{"n_kv_head": 1, "norm_eps": 1e-05, "bias": "none", "tie_embeddings": false, "init_std_down": 0.00294, "init_mimetic": 0.7, "lr": 0.00904, "warmup_steps": 0, "schedule": "wsd", "decay_shape": "linear", "batch_tokens": 131072, "train_tokens": 647700000, "dataset": "wikipedia_en"}
MLP neurons of a small language model. Each row is named by its layer, matrix (gate and up: input weights) and neuron, and shows model dimensions 64-127. Each number is 128 + 24 x the weight over its row's rms, rounded and kept within 0 to 255. A neuron's up and down rows have the sign that makes its largest values positive.
Before each neuron's rows, "fires after" lists the tokens most often just before its 100 highest values on Wikipedia text that the model never trained on; "fires on" lists the tokens most often at its 100 highest values on Wikipedia text that the model never trained on. A number after a token or word is its count.

fires after: " m" 19, " al" 17, " start" 7, "on" 6, " Al" 5
fires on: "-" 36, "ed" 15, "ent" 14, "ot" 9, "ing" 9, "ic" 6
L3.gate35 [ 94 117 124 162 127 121 165 135 130 152 102 136 119 108 142 153 109 140 107 119 135 140 129 148 155 136 137 118 109 130 125 114 175 177 120  85 127 114 149 152 106 138  70 123 100  80 158 137  80 130 135 177 138 100 107 167 111 112 164  66 123  99  61  95]
L3.up35 [123 108 142  98 148 134 132 107 130 136 133 147 139 175 123 126 110 126 133 145 101 139 142 123 142  68 160  91 142 126 142 131 177 126 109 121 114 125 120 137 118 118  90  84 157 145 113 113 143 116 141 173 137  95 106 125 144 116  84 119  73 105  73 165]

fires after: "u" 14, " Bra" 11, " Cl" 10, " A" 9, "it" 6
fires on: "z" 57, "ay" 9, "g" 6, "ed" 6, "ott" 5, "ark" 4
L3.gate1199 [106 109 153 136  93 135 159 130 138 115 180  66 171 125 137 107 124 137 148 182 130 117 118 130 134 120 124  92 135 114 145 136 120 138 120 150 117 120 111 119 118 149 124 158 102 170 102 150 174 130 119 124 167 145 121 157 146 133 154 118 158 165  96 131]
L3.up1199 [127 113 130  84 116 114 132 134  90 137 163 125 121 161 141 105 123 120 161 145  92  73 111 133 136 105 162 112 143 104 153 122 101 129 180 143 125 112  94 152 126 148  76 129  95 148  93 151 108 125 120 116 112 151 129  92  91 139 123 101 186 178  94 121]

fires after: "t" 24, " h" 13, "r" 8, "d" 8, "er" 7
fires on: "b" 22, "t" 21, "p" 12, "ro" 12, "h" 9, "l" 6
L3.gate945 [132 118 139 105 123 127 118 100  83 103 148 132 115 156 116 115 137 112 129 126 174 158 119 151 137 122 102  97 107 130 124  67 128 147 199  84 154 133 149 100 123 120 150  96 145 146 123 121 133 119 146 133 137 122 160 160 147 128  93 163 148 158 145 122]
L3.up945 [122 177  92 110  93 113 142 129 139 169 126 131 146 173  72 151  93 120 130 113 157 109 113 147 110 116 135 124 138 134 127 152 130 109 139 120 135 128  99 116 147 119 117  87 116 156  71 116 180 124 150 120 206 150 124 163 110 146 102 104 147 181 136 128]

fires after: " D" 18, "es" 9, " d" 9, "ers" 7, " C" 7, "S" 4
fires on: "p" 30, "er" 19, " resp" 16, "ie" 13, "ze" 7, "m" 4
L3.gate1099 [174 104 156 161 145 123 127 132 150 115 102 133  99 116 149  96 121 111 181  82 162 115 123 131 122 140 120 110 138 117 143 106 118 117 147 160 111 142 128 118 115 143 137 169 140 125 124  84 148 129 137 114 134 133 110 137 121  92 120 139 138 137 146 143]
L3.up1099 [127 163 138 147 109 130 130 131 144 158 136 111 131  95 127 107 115 126 108 102 158 118 111 165 153 119 157 160 149 125 151 132 165 137  99 103 153 121 131 143 125 175 103 123 118 115 125 130 157 164 104 114  94  95 148 156 114 106 115 130 102 116 137 111]

fires after: " st" 20, " St" 11, " act" 8, " tr" 6, "at" 5
fires on: "ag" 16, " football" 12, "or" 9, "ade" 8, "ar" 7, "ad" 6
L3.gate824 [140 123 128  85 113 131 133  91 107 103 121 114 129 172  92  89 115 125 125 103 116 103 121 122 153 147 132 124 105 114 129 135 106 108 140 112  91 156 110 110 145 104 119 124 122  88 105 136 100 137 127 119  80  92 142 149 130  84 137 102 123 132 139 127]
L3.up824 [163 101  86 130 153 174 148 155  94 112 118 143 169 152 135 158 156 160 154  95 160 170 129 157 125 125 153 101 147 133 117 130 115  99 101 140 108 141 130 100 125 111 121 142 133 160  85 138  99 155 117 158  99 117 167 129 111 134 145 123 109 137 101 175]

fires after: " D" 20, "ad" 10, "D" 8, "am" 7, " J" 6, " Cl" 5
fires on: "er" 35, "a" 12, "es" 7, " dr" 7, "ing" 6, "S" 5
L3.gate205 [117 122 118 119 109 111 145 116 128 129 105  97 152 121 112 121 156 134 143 138 149 177 134 122 153 136  94 135 179 117 134 150 114 150 131 101 127 125 124 144 129 123  87 165 132 169 141 151 140 134 119 134  93 157  95 133 138 146 144  96 125 121 114  86]
L3.up205 [124  86 174  94 136 129 129 112 132 104 127 121 141 105 149 126 148 122  99 156 111  92 137  92 116 135 130 148 163 159 111 105 110 123 112  95  96 201 108 145 162 145 160 132 113 162 134 139 132 142 122 108  89 120  98 108 184  97 155 153  70  94 126 161]

fires after: " one" 30, "al" 12, "ra" 8, "ro" 7, "E" 5
fires on: " of" 37, "b" 14, "ain" 7, "an" 7
L3.gate38 [111 171 189 138 138 159 122 125 188 143 135 136 133 142 130 185 126  93 123  97 124  85 110 120 114 130 127 121 147 152 156 162 155 163 115 170 150 129  87 115 113 112 133  82 112 145 105 125 101 147 160 141 151 161 113 135 115 122 113 103 117 159 128 139]
L3.up38 [ 56 191 145 116 114 185 106 120 169 103 114 151 166 120 120 148 127 134  99 133 135  67  99 119 146 136  88 168 126 114 172 114 138 121 119 134 151  87  93 112 140 146 134 108  51  92 160 135 147 111 137 130 146 153 154 135 116 128 142 106 139 111 136 139]

fires after: "S" 16, "I" 10, "r" 9, " h" 8, "E" 7, " R" 6
fires on: "est" 18, "on" 17, "B" 9, "ast" 8, "T" 8
L3.gate29 [129  84 138 159 104  93 168 142 124 127 128 155 114 127 137 131 111 125 121  91 139 126 101 146 146 135 148 144 139  91 118 124 134 161 145 144 136 145  82 132 158 110  95 153 124 138 123 166 114 192 112 121 110 111 146 136 148 122 155 135 116 128 108 111]
L3.up29 [125 106 134 125 145 102 170 143 129 130 110 133 173 131 108 197 158 132 126 116 133 120  95 140 138 175 122 139 118 138 136 131 146  89 151 120 157 175 136 129  92 108 110 124 121 120  83 122 115  90 142  90 149 145 117 150 139  80 163 107 123 162 137 160]

fires after: "ch" 16, "er" 15, "f" 8, "en" 6, "s" 6
fires on: "st" 32, "d" 14, "l" 13, "b" 11, "r" 5, "f" 4
L3.gate261 [130 106  98 122 114 174 166 132 135 115 141 122 120 106 126 140 138 115 124 129 163 149 135 127  89 120 111 143 145 121 176 122  95 106 131 151 157 112 134 130 146 105 133 159  88 157 109 125 138 147 149 113  81 147 139 118 154 113 157 108 161 114 107 117]
L3.up261 [131 134  97 130 106 145 131 132 122 114 152 114 127 135 170 110  78 107  97 135 147 113 130 119 120 112 111 112 122 145 118 143 121 105  98 110 144 145 170 131 120 183 132  96 153 120 116 129 132 127 123 112 154 145 121 202 150 124 105 146 152 157 108 108]

fires after: " m" 18, " f" 17, " v" 14, " F" 9
fires on: " made" 16, "ide" 12, "ake" 11, " found" 11, "ell" 8
L3.gate348 [152  98 124  98 141 147 164 142 132 107 173  95 122 119 109 131 123 125 117 168 134 147 117 125 147 119 106 101 140 143 161 143 130 124  92  79 129 111 126 130  93  99 107 127 142 152 125  94 119 128 155 109  58  90 158 207 133 141 112 182 102 127 118 130]
L3.up348 [129 105 147 109 123 141  86 115 141 128 145 188 122  60 171 115 122 126 106 140 151 134  82 117 128 132  82 109 119 143 123 108 111 136 153 113 106 115 150 153 114 140 141 126 136 130  90 135 139 114 106 136 134 128  68 147 112 107 144 127  64 163 121 120]

fires after: "r" 21, " b" 19, " B" 11, "re" 6, "|---|" 5, " S" 5
fires on: "ask" 17, "ish" 14, "act" 9, "ater" 8, "ant" 6
L3.gate367 [109  85 132 139 127 136 160 113  98 145 128 151 137 164  71 110 181 131 134 129 119 115 160 152  50 132 121 120 129 133 154  90 140 158 104 115 146 103  89 137 123 130 102 121 123 121 152 161 118 108 118 113 102  76 163 133 117 105 190 140 152 142 115 154]
L3.up367 [ 93 157 162 103 130 113 106 115 110 150 166 150 105 101 129 167 109 123 164 131  84 134 130 144 157 117 157 120 120 103 161 105 164  98 139 130 135 114 119 131 111 131 115 115 144 137 127 109  81 128 153  89 188 159 127 151 135 128 102 108 100 115 131  81]

fires after: "\n" 20, " w" 12, " int" 9, " 5" 7, " n" 5
fires on: "ro" 21, "|---|---|---|---" 20, ":" 12, "," 12, "ov" 6, "ot" 5
L3.gate1298 [144 167 140  52  76 151 120 126 151 137 110 138 158 142  97 131 156 134 115 165 108 131 100 118 126 176 182  95 113 153 103 131 110  94 151 136 150 127 137 143 178 131 131 149 112 132 110 139 167  80 148 148 127 140 130  91 168 160 137 137 162  95 106 131]
L3.up1298 [126 111 123 150 108 115 137 106 156 131  95 135 159 112 108 164 103 109 122 110 112 138 124 102 121  91 112 104 142 177 141 180 149 174 112 110  96 128  54 127 151 186 170 125 100  81 139  88  98 125 113 152 152 129 134  83 177  94 142 150 116 132 168 126]

fires after: "\n" 89
fires on: "\n" 89
L3.gate67 [109 144 107 160 171 127  85 125 139 130 109 152 137 108 121 139 110 104 149 117 126 118  96 119 130 130 142 120 130 151 184  84 118 140 114 152 112 128 145 130  98  84  94 128 180 182 122 160 102  93 130 102 120 121 150 119 102 104 146  84 151 130 106 139]
L3.up67 [ 88 119 173 134 138  55 168 116 135 125 115 102 157 131 154 138 114  99 135 147 137 158 125 141 187 150 145 177 108 107 138  97 116 102 137 124 120 115 101 116  69 162  99 136 128 112 149 145 110 105  97 142  95 139  86 104 130 117 145 142 178 149 134 156]

fires after: " C" 19, " the" 18, "-" 7, " Ph" 6, "\n" 4, "ib" 4
fires on: " Dep" 20, "ong" 14, " de" 10, "l" 9, " dep" 7
L3.gate1078 [113 151 109  59 113 108 112 128 122 102 113 115 146 100 157 140  81  85 143  89 115 139 129 114 123 160 157 121 134 119 100 125 105 112 100 100 120 137  68 102 125  88 110 114 138 133 150  82 141 171 106 114 142 168 119 146 138 124 144 129 145 152  95 117]
L3.up1078 [135 166 149 127  99 111 128 102 134 111 139 106 139 129 149 121 146 121 122 160 160 159 125 114 203 163 141 141  87 167  94 155 113 156 145 128  91 133 157 123 110 120 147 135 133 126 174  93  90 126 107 152 130 157 138  92 105 127 156 119 128 106 119 131]

fires after: " Ab" 20, " ab" 14, "ab" 9, "b" 6, " be" 6, " Bar" 5
fires on: "b" 19, "d" 16, "a" 11, "g" 8, "s" 7, "t" 7
L3.gate1177 [152 149 102 135 114 146 127 183 142 104 122  92 128 127 143  79 139 133  98 145  92 119 123 131 135 110 130 101 118 146 170 102 132 122  89 143 167 150 126 124 120 130 133  96 180 105 164 107 116 121 130 149  86 100 132 144 132 151 114 124 111 149 148 132]
L3.up1177 [ 87 142 124 142 165 106 137 173 150 103 128 111  77 124  95 123 107 169 126 159 141 134 160 108 113 146 154 144 108 212 151 119  98 135 158 130 156 155 109 132 112 138 154 105 143 152 165 117 132 131 122 102 121 171 129 168 124 153 134 163 127 143 129 180]

fires after: " one" 23, " con" 11, " (" 7, " list" 6, "er" 5, " number" 5
fires on: " of" 59, "d" 11, "al" 9, "t" 6, "ous" 4
L3.gate41 [135 125 132 140 163 121 173 125  96 124 134 134 144 109 125 117 131 179 155 169 148 130 119 215  98 111 123 139 154 137 112 140 142 140 121 151 123 151 141 129 157 151 116 100 146 183 142  89  88  76 122 122 112 103 160  79 127 145 120 137 149 149 149 159]
L3.up41 [174 164 122 125 103 110 139 148 166 129 161 131 146 129  51 129  90 103 117 133 115  80 125 109 142 109 137 135 102 170 140 143 105 108 100 149 136 143 110 115 136 120 162 143 171 131 139 139 141 134 134  93 114  87 167 157 195 134  97 151 124 154  99 125]

fires after: " R" 26, "ra" 10, " r" 9, "ut" 9, "r" 7, " a" 7
fires on: "g" 21, "ur" 13, "ut" 13, "ang" 9
L3.gate746 [166 138 112 135 111 127 100 181 134 190 142 112 158 132 115 103 131  82 147 115 102 136 149  95 160 111 125 115 144 143 115 110  96 151 129 137 139  86  89 159 114 145  95 115 178 125 148 101 119 123 172 120 110 110 115 149 128 113  87 133  97 148 149 153]
L3.up746 [129 104 124 110 132 136  79 125 135  99 188 155 118 134 126 177  95 141 118 135  81 164 118  88 128  94  94 111 110 122 110 107 125  98 144 148 135 120 141  97 158 122 159 177 129 124 121 137 126 110  92 150 102 113 132 141 126 107 157 138 140 108 130 143]

fires after: " inv" 16, "v" 16, " re" 10, "on" 8, " n" 8, "se" 7
fires on: "ol" 38, "pl" 11, "qu" 10, "ov" 9, "st" 7, "ar" 5
L3.gate464 [114 105 160 153 135 102 138 126 130 125 105 123 172  78 151  89 140  89 138 161 125 145 150 168 125 129 165 151 165 123 169 107 121  89 139 159 146 148 118 112 196 151 139 124 111 137 149 137 109 135 130 110 167 153 150 122 117 123 136 130 133 163  58  90]
L3.up464 [100 132 154 172 101  73 140 153 148 116 136 157 135  98 124 108  83 122 113 198 155 110 109 134 139 108 109 128  93 137 154 119 146 149  81 144 114  79 168 168  72 122 117  95 150 170 100 114 142 127  97 113 150 102 112  73 130 146 149 139 162 119 125 117]

fires after: " M" 35, " F" 7, "h" 6, " art" 5, "w" 5, " W" 4
fires on: "ad" 30, "if" 24, "ith" 10, "at" 6, "h" 5, "ur" 4
L3.gate699 [110  92 100 108 137 137 139 142 119 130 114 124 122 118 149 113 118 131 116 119 121  97 102  88 140  85  96 110 100 135 103 166 180 203 135 109 112 162 176  97 181  97 152 114 123 142  79 111 140 140 139 137 105 125 114 109 123 146 107 197  68 151 118 119]
L3.up699 [107 128 121 111 138 161 123  89 129 111 138 112 128  89 117 115 172 163 141 113 171 127 120 142 152 143 131 143 109 138 135 147 138 107 104 145 176 132 149 144 136 114 114 119  94 141 119 152 139 106 115 135 136  67 102 145 153  56 142  93 127 125 139 108]

fires after: " Bl" 13, " bl" 10, " w" 10, " W" 8, " bro" 6, " De" 6
fires on: "eb" 17, "ack" 15, "ad" 15, "ated" 11, "ue" 8
L3.gate1062 [149  92 159 165 182 135 109 120 124 133  85 111 137 110 124 142 176 134 131 196 137 140 105 100 137 134 136 122 145 168 165  90 159 133 128 136 120 121 176 178 125 155 145 150 135 138 167 102 120 120 162 106  92 117 111  91 147 120  90 157 170 103  99  95]
L3.up1062 [101 130 133 121 160 136 148  91  80 151 121 132 146 124 157 110 127 113 120 108 143 135 144 106 123 109 127 115 132 118 118 111 109 141 172 150 120  80 109 103 120  99 122 171  66 183 125 136 156  97 126 107 111 112 142 147  74  93 140 124  87 113 153 134]

fires after: " st" 13, " rel" 9, " or" 8, " h" 8, " Mich" 6, "z" 6
fires on: "ig" 50, "ated" 10, "ced" 6, "is" 5, "ates" 4
L3.gate1278 [116  91 128 127 107 157 110 158 155 114  95 106 135 123 168 116 147  81 138 123 151 135  64 160 139 130 126 120 191 128 134  75 152  98 113 116 145 132 122 116 101 168 151 144 145 112 129 128 113 144 162 151 115 121 115 147 141 153 179 161 159 100 146 112]
L3.up1278 [ 96  92 125 153  90 129 107 105 145 113 116 108 111  90 112 122 147 155 141 143 123 131 132 164 117 107  98 196  87 138 136 164  96 168  92 164  97 123 142 130 136 108 115 154 161  88 108 107 125 125 117 162  77 161 117 148  86 101 146 130 144 163 161  99]

fires after: "\n" 31, "ite" 9, "/" 8, "s:" 6, " At" 4
fires on: "\n" 31, "/" 17, ":" 11, " season" 9
L3.gate490 [103 108 112 124 152 160 104 106 121 138 134 104 126 125 143 128 146 128 118 135 128  95 119 133 134 126 110 133 137 151 111 126 107 140 171 155  72 138 115  98 109 100 141 116 140 107  96 150 136 130 116 138 142 114 129 165 127 128 155 134 117 146 167 160]
L3.up490 [111 181 136 142 137 127 121 118 141 135 146 101 186 131 140  93 141 139 107 150 128 160 147 139 157 141 135 165 141 158 119 113  97  93 170 139 136 132  88 111 128 150  96 127 100  97 129  97 162 136 132  94  99 107 151 127 125 125 109 115 113 163 129 145]